Weights of a small transformer language model.
Size: 10 layers, width 256, 12 heads of 32 (4 for keys and values), MLP 704 SwiGLU, vocabulary 512, 8.17M parameters.
MLP neurons of a small language model. Each row is named by its layer, matrix (gate and up: input weights) and neuron, and shows model dimensions 32-127. Each number is 128 + 32 x the weight over its row's rms, rounded and kept within 0 to 255. Numbers have three digits each. A neuron's up and down rows have the sign that makes its largest values positive.
A block is one neuron, or neurons of one layer that tend to fire together. After each block is what it responds to, as a language model described it from the Wikipedia text at the highest values.

L5.gate2:124080191173200138172163111093182132122155149093128050120105178133107142161117134127167158123118134166135106105121065158084101080167128070128137138142132149113149143117129195137102161123094097112091132140109115145067167141149109089182077130109078100110188119128148166121161133137131081111
L5.up2:103121147147120158084131104173173123162183084112132093144137154216083111162156120144092130082106162085104145090142141163115108129146124168132154151126058066166115132161138117160162165073068120174137130135150108135136156204108154115148112074118051103132159153122126168115125112176082073138
L5.gate57:138083106180169173202172164138141125212105081106104068173107101197168113151080188100126122126136110154133153115168129150071137132134141178137156152108110130115117110154158142100105089163097137206153082167114116079171179154115186131072121138150083133120107104122180108122078185154118126111
L5.up57:114140118090128125149165047086136196190144139105162107080061089171071147140101201155173106085097179150146146166123141141146111155136106136162181142115112089094111134174114113132122108134139139144154089108134095101142103136070117094158095133119124126114091149142159124120090130143056116148
L5.gate184:148120115157148207082140153165149129125162135093139113126178107166110115201129156095167148175099114097101061142114153130155111137156167097120085110077148141161176132078159103143133151167060127101151166124164131165166137153149177120101113144106128190120092123083172140126114057137047144118
L5.up184:096161102168106141106136165086154123075139023065138119154116131145098133095175107139107083168099100126101095112123098107142120129121097085115158159107092184106126164159159125138113167109163140124110145128081105099127152155106105145193143188107175156123146175164135158137110082098055105072
L5.gate231:155090091120114160150056120133144125134086159137109070170118105195201166184160081116111116102116133178125110103121067107167167101128098146113106184133121118116151166210075119156113133109135133166094130118103096166151136158168146154132173206169095136112146076069123111105157118125101128151
L5.up231:155137125102125152154094144070123160082153175183166103151144111062158062170047122120123104095117188112146110157169133124126122174057126124086095188100078066184122091145136094151133191132114196131171091090102111147105119132123113167221168121133085141164075162117134160150156112138106177124
L5.gate262:153143194134097050083115088167057099106151101120104144107176131143135137113122094115093143121137105120196170115097126093126125147157107168137135102166099094121193159081137122124149148151089090125085099176137174106108157120107184163201086110160144160152142099119127111104166145169129146115
L5.up262:166101161170150119164143103137169088161138105096151182069161097160187123119150162148117139209163086159167103143136198137106119063126124186106100125160077118086147149081108067155139108144103130184147066119175082154190118092134134113155084102141130117117137124189111078144137149116133158121
L5.gate533:077127092127143135156121104140140185129105093093158120140147115080139144166123153146191142036121154139125140153136087155167156137149103127132127172129099165098149149113157115118120105123128156122098135118120129161100060138140124110112131142139127113149161088098075184084126116120157183151
L5.up533:139180101144107109192099042135146122120207106115141122146108106068086099102175081127105136117097111131112111187130123148059118143115164183131187116191109102123140152189137161084161134106153140083176137168145111159137149141119077075080123103149108136106151050190167121162108077184100130086
L5.gate537:135187122139101173108120150173164165152132112076065124055155107123133128115178148058165162169161135163135139075043124142152110154135141163082169123148130082197122158215151106159090080137159146132156152154132126186124087158172156181086147135149130167066117127130132128174083116172157127134
L5.up537:118128145125145120119173147138111115071153121123105147134150161131135134163132164146193134122087146130134144132136207102132159155090126012077193087136104104126125180098139151130089093127154126167140102082073109122155194080131169168130090125137165178125167069114198212109127171203172156084
L5.gate611:131096151098160100184133145125056139124130104154125111072151169182108159118166140040114127140135102115136111150114158141092107101120148113128169173111128130193115069167151151132114102145080107154120130131131088163044111129109166117080079082144121109097129093203117114143080049161116170201
L5.up611:147153128158083120140140155133145128083178124103081114110110174176162132163060192098137094103100137131137148105148103027153121070101091153135093189132166097073102172117135138111131148108127142126081117179148191184174150084151106105125115124066115139114131130077129135153105132101109074106
Description: Short vowel-consonant pieces in the middle of a split word, such as ig in religion/design, ic in municipal/medical, uc in education.

L5.gate14:070100144123081113137078119116118142139120153101125106158140097091102060125166192169119078140122127097134134074183123160132129139183112090025045150127129148149163160157116059115144151140118109169138113120138166099125096108146112150131166117141154112135133189138068168120106147163200140161
L5.up14:130105137169111168120145177119080129105119159079071110109107140132115102144136120117138143174113128148103084174079185065112158176065131073121123171177146099176186102121139093176114102077118082142143094141116135162167203162099140139129103137162112094045109126163163147086081171121182131152
L5.gate40:155150174117163092110085144160091136147187151140121100092092139128056094152125152156048125144178134125119145176088068168114101151112151147152081138143149156094111069175089148115092127128124156153166181144139117079099100089193129147129168110182135097155138146153074147110086137102119136156
L5.up40:121164116107127107154106175117194109154131083130104089157105173137101113118079074074143082162125106138139118169134118180137098108086116108161141075121131122139098094102095123142107186130153149191105123125101143128134099059142143106114142099111122176143151114171129184091146123126127140168
L5.gate142:153146160148107117164107130125139077118109083124062103134130157118128057153171091062110126130145120140145164204103125164137117156106090118152157168125167144137180163129135134139114092091124076176090149132139094158091122137163103097161079067122120081128160162127080140119141109170183109178
L5.up142:131172103073077153114122114132110157163156103142151089134189135069153144126173167105146117113179137106145160086128112133176171118139138136151188130147116153108141138103119115118130185090100134103138097112157088160124160122100172130153145099113159129174130101127170149157179087149209136029
L5.gate232:096072083163119078160137029187132150123157115152117088139120110115169106139151062120101125141118169172156076140133198173085165154144138108116134093144072106113099128135160141125082174094095181142102130133109177170159178147121075107136142133151096115117098110073100131128097087148141117090
L5.up232:099121127131145125131162069092079089088131096113162074164136120197123095132080159125161138142186137152121023103187150136137141147108078119080099108164122058137144121154132117186222128114150132183161116144143129092126107188124090149164145138181134158118080117151168114127150145112174107126
L5.gate300:138103177140166104110173137113097175029110114119170111181164172122132141147093150143094137111142150134107078152114144129116088100165095077097099143126118099080181084094101126102095127123132122145153146125138130078118101094107153054155088113133118069124161193126065108156110162164173146146
L5.up300:094096092111137151157080117122111088142109169109142076128079098147110094158129166072111125079126136172073137101141122161077133159170126138138109110183040169115132163170118150112120127122157127104123094178112104098092170060178134192128135081107156139129065162133090112116151103139142067132
L5.gate361:140112105171151104070129108088087148168161184115123163139104198101127101127161154102107121167187139148195114156155154091080151141147140110176133117138149164163107191196084065137135141156097158130118138122136154090167167188090082127080113107125132155104135117093065107109113130161165120112
L5.up361:169114130165145170197093083075131165181148120148150108142162133092178124162093136134083151185159161150161120133147178179107103132134156126161108138101148153117135109188079119156181151180109145107133120118142117075125127138158138138107143146131087101132058161090137110094162131181133108098
L5.gate435:117136074150123074070098118105154142109057093158129079172099166104106132181107140149116062111124164122112104127088111132090173080072132119131130142157122119180103096132100062143100111149087128143147078186136145092153112155025138140098160153184157136151195105128137119155170095125152132130
L5.up435:124136061116117102139084176137154175059139181181108096081144176101133140119095155141150136070110110133100095157135123145129158159132130126166206144154157101130146123206089115093070143166100111181150115125132131115084114133157150126162137188187132161124127111076154075119151170152189159076
L5.gate491:085176116121117141121076068114094098095150093105119127127169127137140120140108093143125147114162118135132154119196180130111123159126105119135105119125143080122144152209109124116108092154135089162117157091153140097135112136111133123155176058100149134130178131151123127117136156096178137136
L5.up491:149129083142219161118111155178065139128097124147142093111134081140113152147082142080145112143193111134140162149106103116131122141143095134129167175155201080121157106076097097109163094120153198169125084126131084157101195192164177167087165104185120130131092174184167076098119118145205169131
Description: Short subword pieces inside longer words, chiefly "ol" after a consonant or vowel (C-ol-umbus, Etym-ol-ogy, Minneap-ol-is), plus o-x-idation and hyp-ot-hesize.

L6.gate71:143132123122157173104112150142176156142133153159172124145089145162163098088148108169119172091211158089119093174090147082099108139112145121128080182126143133158145121124105089060122158134085164098070141162161147203078127093059102106134155143164088154140065112092143161164108181108158129147
L6.up71:167168124147169117125076112177172111087119101162103101156138124180148104080151114101113104132135189175113071164097133115135122150120160134165099137177110181180116112119105112142185193150074081127121186075129133162162104137113146151129126106116114147130130079100146074139112129130123122124
L6.gate159:120120125137191099135027136122190154180086143110154152111145158122158157112104150099131107185136139125093133103163143107163130178113120125128127159106088158078105080157105081183094121122100125158157099125119124157155156136155184174147126115121068148166102127040141167092087093183077098147
L6.up159:207136139094177056095202093135163102130126097065090126135140173119140116169148158093130097129192137112112146052094137113114132118135173116132133212121126146128143104075154153168143105120089141118126106124146163106074165144158133235080137116119061155082188108170141155141108120142124168160
L6.gate211:157107080170138125087160138107127103132130110180196092091138126109110118100116153110085119130155163107066124121125170122060094168099145110129057100150135119049172165109165120214110157080084117164124118129058072119094156149173182143124187116136098139111079092162129089143145104108148107080
L6.up211:174097101138110118125109159210130130131142156130126121036188047194122117123147165166131119158118124132106137182133098062119108152114177152145146154116117108129135204069155127208180101149088158172193125109139120099117152138123129120108193179147144133207161144116135159138117120182100132158
L6.gate346:174088126163072151112215098117116149133158160144204081149129140158119158129093176121032097170144122075132099132162158124138121165124146160155096090176118087126125213153130065143109153109185094109143204159175155151146091122131160077124180142145130123143143098147159112104124127116097102141
L6.up346:199106131179123086210195149063166136112124136136207096115165158156158133142121114135141095132172190129116188125181166088084159122122169153130167085162173086162192202175126114173137153179151098069082175180168146093116123157116192141173078147175096114161106072122069092131141096089142109152
L6.gate429:150146100190154153098133100164098177124131170133113078099158168140130093116062151101109170083159117104141159161113114126074094115094108138094069172163138134130104132124088117113142103149111125116139184092112151136093125211130177162093139079141118160161093088161115145081174148139099122136
L6.up429:081116103082122118081182145119166128090070119151121121111088087164138209073079111152103125145162161154070138146092111128136125068197130116165115125119138089116129140143170128169111170135086099096110210101173098120116108173122098153069141136095086109105107117112121170093152149130144138104
L6.gate473:085110124106130121131138137091140106129130074068145148131077166193133092136105142140149159135078190161068089169111151126117138145104134134166155138111178178148172139142129128176135146105114133091040139180138159066151078227107128073138157196107119158147116115102108155175123114140119167122
L6.up473:130115143134147115128126118103119144145122173139176128173092152135114115142040149103157151156096155211104156154177166133094112134117115127133127096183135120171178069143120100134113122108165127150125157067101130169078091116081140130164101119155143076117137043104112063111114079154137155131
L6.gate507:156119104141111152158139100117134198102145148096178109100126167085093088137147209143144110183192109154075196097081153041143093130130076198118163106124127109157127104121103164106112135103117172194092106183135199132042114139171115123127125123103072136118127147101134134139076153150121143145
L6.up507:114109129174115154150207111153121198160135095142111094107135169170110168150116115130127120117039141086128127100096156135151060148141090191157063125058092111150143136090205145095135119108099164133091137139133057101100098185159102118120101083094091144174161183166144090112108166135150108162
L6.gate662:144098190161199161081166123131109115112178094134163090191168116150159122146097153122132103122162213121044105111122075131124151153116102114129115098167097149153157115190173056171106066202110097116141147121154091116119103122106122143129125124192137119151056107136098122066103154100134158111
L6.up662:111155127231113125122182056088142153081125136136147109118139172166168102122126114146117102124134125096127135105073124130114134123137046063120140099176128123135103143134151065171161107082099068146157135152141099116102156101124099154131136130154124149105131060111075061131092070129139088096
Description: Word-internal subword pieces, mostly "it", split off in the middle of common words, e.g. compet-it-ion, att-it-ude, add-it-ional, T-it-le, gu-it-arist; also "os" (p-os-ition), "ill" (sk-ill-ed), "all" (ch-all-enge).

L6.gate45:100147151161054170083145104128136197144128182124103137100099086199087122148106100062111166133152111135190173105107091087133104083164092199084152160158091063121135064175126137153091062134108148123144098106173160128078138166111083094095125127117116151123078117139129153143144170128129139174
L6.up45:208114103134194141129180071121078121114099102108132161146126114114171134100147118103145123151110111136090137085132084130135118169061171088118127104146166137194045125104138173141187168141134132113146135124113139106131167193184063168144137078124105146053089133165114121120098139151155128097
L6.gate101:143175102079117165097124143086107177130092089127092129109070121096115158083138165095134125095142107110151157110162129130136132077103170158155153193117097119133178076117174151146121148185132128122068057081121150104094111139155084111159072102163133067084139109093159142131187160138150113136
L6.up101:153203110128119160117140155087134165115168124113121082157145124165156085189112148116094077138166157102151102085150125190126114121173133068057153109097070150133115111112169181059185140179076079130114157075128101117098151112152076082119150069119163088179131079064104138140144141143131111136
L6.gate102:104144136149141170159091159098184120102100141113121148163159128119104116076093139160144063131108167107069146088114072080161142151095144108081086193117150115161187135122122153122116137128158179098069094172173120103082173155091147138097120067127133092105156095089122151172157175081126086139
L6.up102:036132123117157178152197128157117138143133127150159113169155126183101119172127078097116123164125139110187091132063154131119133078153098136107109065147099094144073123071174100189100105193165094149114144103158105127114167131106134105081084162165119091114144112141122143159097139114120192124
L6.gate118:153095151109137160100096135086129123129127121151145124145061177116133154178156124170149093139115193145152155131132160178160096087176118228124123128133106124170112158142119124167145189187107114095109120090105162142125156123130112082073112093170115126179124103143090117082166148023150123127
L6.up118:159158073192136083168125201121119126109157097153142145114092136131177062114130183157143164102180178172118130123099147164095135149142096141148116085153110138104208094141146093089122104064120118067118109105124118097083135141166092118152091159159098077108106105117158147073099107096175022174
L6.gate140:172165087151111162143151181147146104163133082126105141198138108138155071125166145160161063131150070161177102134099080080102127127127125102083187136124186123079127119117149162131151115153131133168131067063094124103115136151128112128142131120097144156127064159110153152093143112093156131181
L6.up140:096189152160100172154106128083098094118121166082074125141193166128127182162140158175190165155096135148135128107109110200127145123109126144147148111166123123117134141151110030152157112131090106147163126131123155121141132049124125090199068094175086178113064118185108131125140153154160107098
L6.gate387:137151156176169094159096141081105086138152149121120144144080113144104142138117127115139086059153179170114076151129167128091138130101142190110142116122108050162115189198166082095133149130097109122115129168148164175128036143133145123126080143155129134123085077144144137095090112156144142111
L6.up387:108138144082136113099128123103174162167146101162125045129163113102108146151170123109117092133129132107074105097105115135138130176114152157116116144118172121161110083160137130087144080114138141131122105105146193106173138125097143110129106092141153110163111117125151127091157128136118156180
L6.gate498:184166154151161112144109104077109085126123180191083055086109143134158109145137167172178132125158177104178177144132153138080096162142134113132120117056140134123137083189171110104181149115121129146118141152052185122100118156106162134130130185149128097170075109163121137124091145087191156109
L6.up498:123102172106164110125125167083125137110100130104113106158118139158121133202149102128167091111123242108134146093100090136159171163145134134124117140142163118078149106175159124103139102145143096019088075109138116114092168128118108116118078132127146138180112212098106120130093086104147139204
L6.gate661:167114124067134163165133109093115146169172097086138186100202152114055169134067103143124081167143171154119174049129118117106113154128154157149134105132114119115063169157089216144175092144151132128182133090136109140132154172127126122151117095155146139148103142192155093115162115177129083084
L6.up661:147109173143125133133095135113048096111076175080107093079179181156139141123117133086101095129159126168148120064148123165164132122141210120140174163158144091146159129131086128170133085111167141125123097098106115124142077133123130174098120129118091178126117154133082134199157166119135095110
Description: Line break that ends a "- Key: value" infobox list before a new "= Title" or "Population" section; more weakly, mid-word pieces such as sing-l-es, s-ou-th.

L5.gate152:182156115127093130107182146133143136137121151105111119129121121047136152141145109158167141160144106168152174116110159078147146115069180114156173120139108189123097133041129122190100152135106047150127158114135081138135062140079148206121092087144173150110120069128106070128118116183071179102
L5.up152:142138183205119124117145135176068171142103100142096060155172118186109120109137061116124087065099166087138134111150173092103150162147150086063123184134069201132079115100217155133192123137071066135146105091132121145153137149106166203143161129161199106118137124183071116133170075142112134067
L5.gate268:092117159098091124166152136152154109168172156123119093146099177120138123119106047128152038139174129127120127101127080168134165151161158113155157106154167113204134132096138169160145141115128075130109151160135129171077131204117113151169115108104078099108150153158161107083092135099121145132
L5.up268:131101118118142120150159106073102111106131194132131140217152089142125103155132179176128121117106127169042103147128099173148120035116135133070095132114134104159145071158130160174081121103101157175093132099164138145125076177126153114129126125124114153125148097123099114123145079183102174143
L5.gate360:121111120185112054106122176120072161126118184135142193128124145114138147114123085167124123014201107101159135130134180114084120109132066145146146111114106099140145109108149120119173155166090084101107055102089118140155092114099098139129109147099105110111130067128081154138119149160113031133
L5.up360:168159120090131097137092133140132152159173187119119173114179071142101125072123136132105121153114057103120113103129157145097106214160124119132144138188109158111105124120184080131160169180159159176129076110116095115152083088081084186112143099145136146181179157080106128074138059132118108085
L5.gate459:145140131160116153122149077127123133140101118048078078151087118143175138101182111098147143149144161130145139144089128112118153154116156120148195180101142078164113142094078140170171152139123141124124060145088145097082100133133124117122045116124135121154119072089102121123194136124072161123
L5.up459:128131118078140085150129130108102179076130148136157124119103085141180096099092097099163167170119160128115145153144090172159205098096205128102110118143163148144110134166159055081133142146116096139130122131129135139181146158095197105121113167112105130106157138183117091130074112082156169110
L5.gate472:216166079091144137137086127115111134107148101115143099086088123155108170129117161177166142167137147114121119140134088124093081109114172111148117093106050138138099088138185139125119115121131084186163142134153168145147089156082134134127168083104119124078147124110114130131102135141157147159
L5.up472:146144180167120102173148111138103112128139174099117107185136134096148151187155141055073066109097143141126204126151137120108157146135118138113143140130091116118193189177146094088150091147115148166120128143077112121134139156133104168185117101147149112113105064100114140180149138162166117145
L5.gate492:162155120145216148084117154113167157113129183156102113155146146191168118150130148137097088098153120124123105114148169119155171172098195085110091114117113143132151103114126143092096191103122051173074134134152120087123119153074154142201125168145101116097116113168109129176158096126128110084
L5.up492:134101107074079088143125102082156186130100096092185103149123109128119086123096135076128113155119127160126165151150127135014134194107116128087151096087154170103092082152140152055147106126102150117131073128155100100117173069143119113141171165101177162137110093130158112089112079148146077155
L5.gate507:142135087132132108105128072139112097114084148098165142172164153116117135118111140094113125090171078169137194131113125131081142150084129119119153099167111144063168125138155062074125106166160126134113078096097137152098133115128105155075189056110133087141111109184113121093147177116178093111
L5.up507:108159121097112084136133207095158170169165173150120155146128139119135066122185127133149141141186145109137172134145129148118147141158142104114143059127111190120135117108104200122105110120161145089120121105098086153106151199064113194099173101158125158149138161099074212136121157119165132119
L5.gate654:148131096155133111100139174112121185112131144089107107096125139148150134155128211143130163116081191121116128089069116098108173122127112168205155134077088171164140111108156112121162109125151131117160131161142152053099106196154073142129162082096132133122158077144138114142139124088100148108
L5.up654:163153139117084152121117145138141136101140085142098142126143119133109111180162130157166122155156110128128082133168081120135169140083132078172116110107169119124105095159115117152135066151112117139113101121186092129098109145106121183124166096154175076189086063188137159108169081095069163138
Description: Line breaks ending a "- Field: value" infobox line or paragraph, just before the next dash item, heading or paragraph.

L6.gate73:098168116117143081147152155107106167145139143076096090100169074113138169182094050127084110138170140115129161151178101146109110146152106118139125173152142089114044139118126110177117140090094120085116093117082083070127174186142152133102103097139122091095167177086101100158132183066130153080
L6.up73:135109100169113168105135175089119114101117130120128104083105122152118174102120147133144150146160127135144120061106176175103107100155104119110216124154112177098109119089178189133156122091111123056164113153126111116127092179125139140114107071156104135143155130076128103058082182097158144114
L6.gate82:123123117127122145141080111105143111078132078132123108103139126186127167139115114117139165120136135044067147132131125108099121116152094127203149100199119108117116120149079141156130082118128134088111098132175125097129166111120145147075123123127158060163104133069166094117118115069187144112
L6.up82:218161133160139109122099160082105138176159102133133110053136170058100119111118126107128117103130121102161114158138122096112132184098053140144085159147142120144169138116116101127148138104079084153077090153104152181128164114098137111126138139142131070147146139091079128136115093168106166072
L6.gate137:042145121108082155077161114043138174124122119075128105155186067146087119053115180110095113125176161128060118139148109164151109163127137093092176130128070151141191137143182165111129207134112120106078172113147103179111185131108132105111091084156151124155120176127138133106066074123144148071
L6.up137:066068120167070155118072098082144099104111156114134166137171136097090139173130108109101097123133120168107171172091121114116115171049167116152117143106079147134193195130108124107090101117087155135134089133130127077145173147122080096104114103115050064140089126159119164069057132136202112163
L6.gate204:137066103105124125175094135168096131143168191077131111131113118150099131101152154088198143103142113097119162122124097149163082129110107153136125121171067140084124132155158097069097106108096162127085104106113160133165121147197118181123149107115143136192066128142107147155088117110134127111
L6.up204:119110078144124107104126118177032107137169142165062100108097121132142101116107170079129078095144125086133104111208157118137127094066157081102138132084205134159122127094132149149102120092114088138123098142097092131117125149158127162112139151170140144127136167108106144165112122106182172098
L6.gate318:125117098137194131140102102180156137099140137158154115143105086124123086156087152129112108111127137107110130166140066143130124112122092101143089129139089159120109142148176146143132149109135150066107108182153162100137149092101153089152176046116153169178133134128086115151149146111156135108
L6.up318:151145122112117118146130140084164121148121115125155114098151138118138172087052082068137085082194128137132072119099062097102132127169113093153097139139164105113153141153131143125131115085105195123074159121166132145141127113061141077133100058177128118142115213069073104126153145123108107115
L6.gate374:129084145120137125157109152188123091115116127138133177102187083112202147173077141101108090160071119091084134153100129130137145141078136116128110108139147161178097141189084078108115093119117106137043153116106120127098130169103121056097158105122119136161086139169120146085136147099144070151
L6.up374:164129136128081142126139183102127134151135192132186180154138152086100148150122156134165096155104134061147172097146151130098143104093114136120110152146137122139113082142178145166123126157191109107050180106129115113123188065124128094158079144117074093112123133086090142175122200124121135117
L6.gate384:163073128167098179167171158158109140090179137128094122137145130197052194157124133094138107144084048109148125158117093129150114197116148089133192107176056168145138091201062206143101089117119168130121141139119101124140146169092127113079149145119186127107145159110126103088160184150141150185
L6.up384:099126154132105140136137125094104130124147109086130135151154139125144121108103075083176123184114127076150085105087157104119100116106131125084170160108085206100104146145077112121136100118072122172066102105064103135187096149069148118168157100164058147069129099123090096094125161094144115123
L6.gate622:090160142118133137124121080138162185095096134115062126158111142136128140149137188117096125157167102169159139116061119130080147153102091097154134122165159123107159172141141072131172159151129149079095099090120124157118107136059058130098103111162148139148154172131164139059097074137144159134
L6.up622:109075152137104144160111227117137138110111160125122084108140170151136085155153112051175114126096121070104104122104088105121109119104117125148080160140151098160117163110058119070143159134105143131126098130130204118098181173139129123106151081092137147116171128166096140122053144162127123121
Description: Word-internal vowel-plus-l pieces, mostly "ol", as in Arn-ol-d, Har-ol-d, c-ol-or, sch-ol-arships, with weaker el, il, in, or.

L3.gate363:123140178129167138110153136099111109088070122071133133107126103128115177100134092088132071151141119134163124128151109137117104141151096099107103118127114132084025058147110113153118110105194108125119116167145117125053169145117124113134177096151124145136164136133122124163113158165111147082
L3.up363:119153171158155074126147139090143125123049217135186137133159157137111180116091132061130125156177088135173136153119114180094159136163096139091165096096096100093108139246114099046150095167074141098144129153133134223092142156093118150135180051113082115147095114084124154149123132127080095134
Description: Fires on the second newline of a blank line between paragraphs, tables or lists, usually before a new paragraph or == section heading.

L3.gate339:082104152123085143158129149138121141095159157136121185095154147153052098105160144088126115103183100158169179110095071150147078125169141129127158150238077084092132176126052082110126067177109121109092138133135147171098099172146129111116151204133176101132105114081094134093116182069146134156
L3.up339:154173122107102099133141151123131143098149053168101106119172159155067073156096201141127094128157159147078172073120032182139070110103150122091140122181105122112179113171113135147093184112117106158101117123131149137126108137135177101145121156066085126192118169136149149165158157108150141115
Description: Short word-internal pieces like in, on, ol coming after an opening consonant fragment, as in vic-in-ity, semic-on-ductor, abs-ol-ute, f-in-ancial.

L3.gate466:180054111134133100101111118125187111128170180071144127100176154187093119126141196120167080108140138097153126132152167156081123102185094122144147128182124179101176173167117079156151075146142082159115107131120180159134150108152169141140168138105083191106138114081149145141095115107069088083
L3.up466:177102132178079087093115112121123115186163110128132144066154135152100174091169136148128166121153109137174150164098158126055139096156131123140100148178130109088146189130174158105134148167084138188164084110118168092142141122086133168146092126194112174145083080153094182176111096147139104104
Description: Short subword pieces split off inside longer words, often a lone consonant: the t in wrote, b in marble, x in text, or Arabic/CJK byte pieces.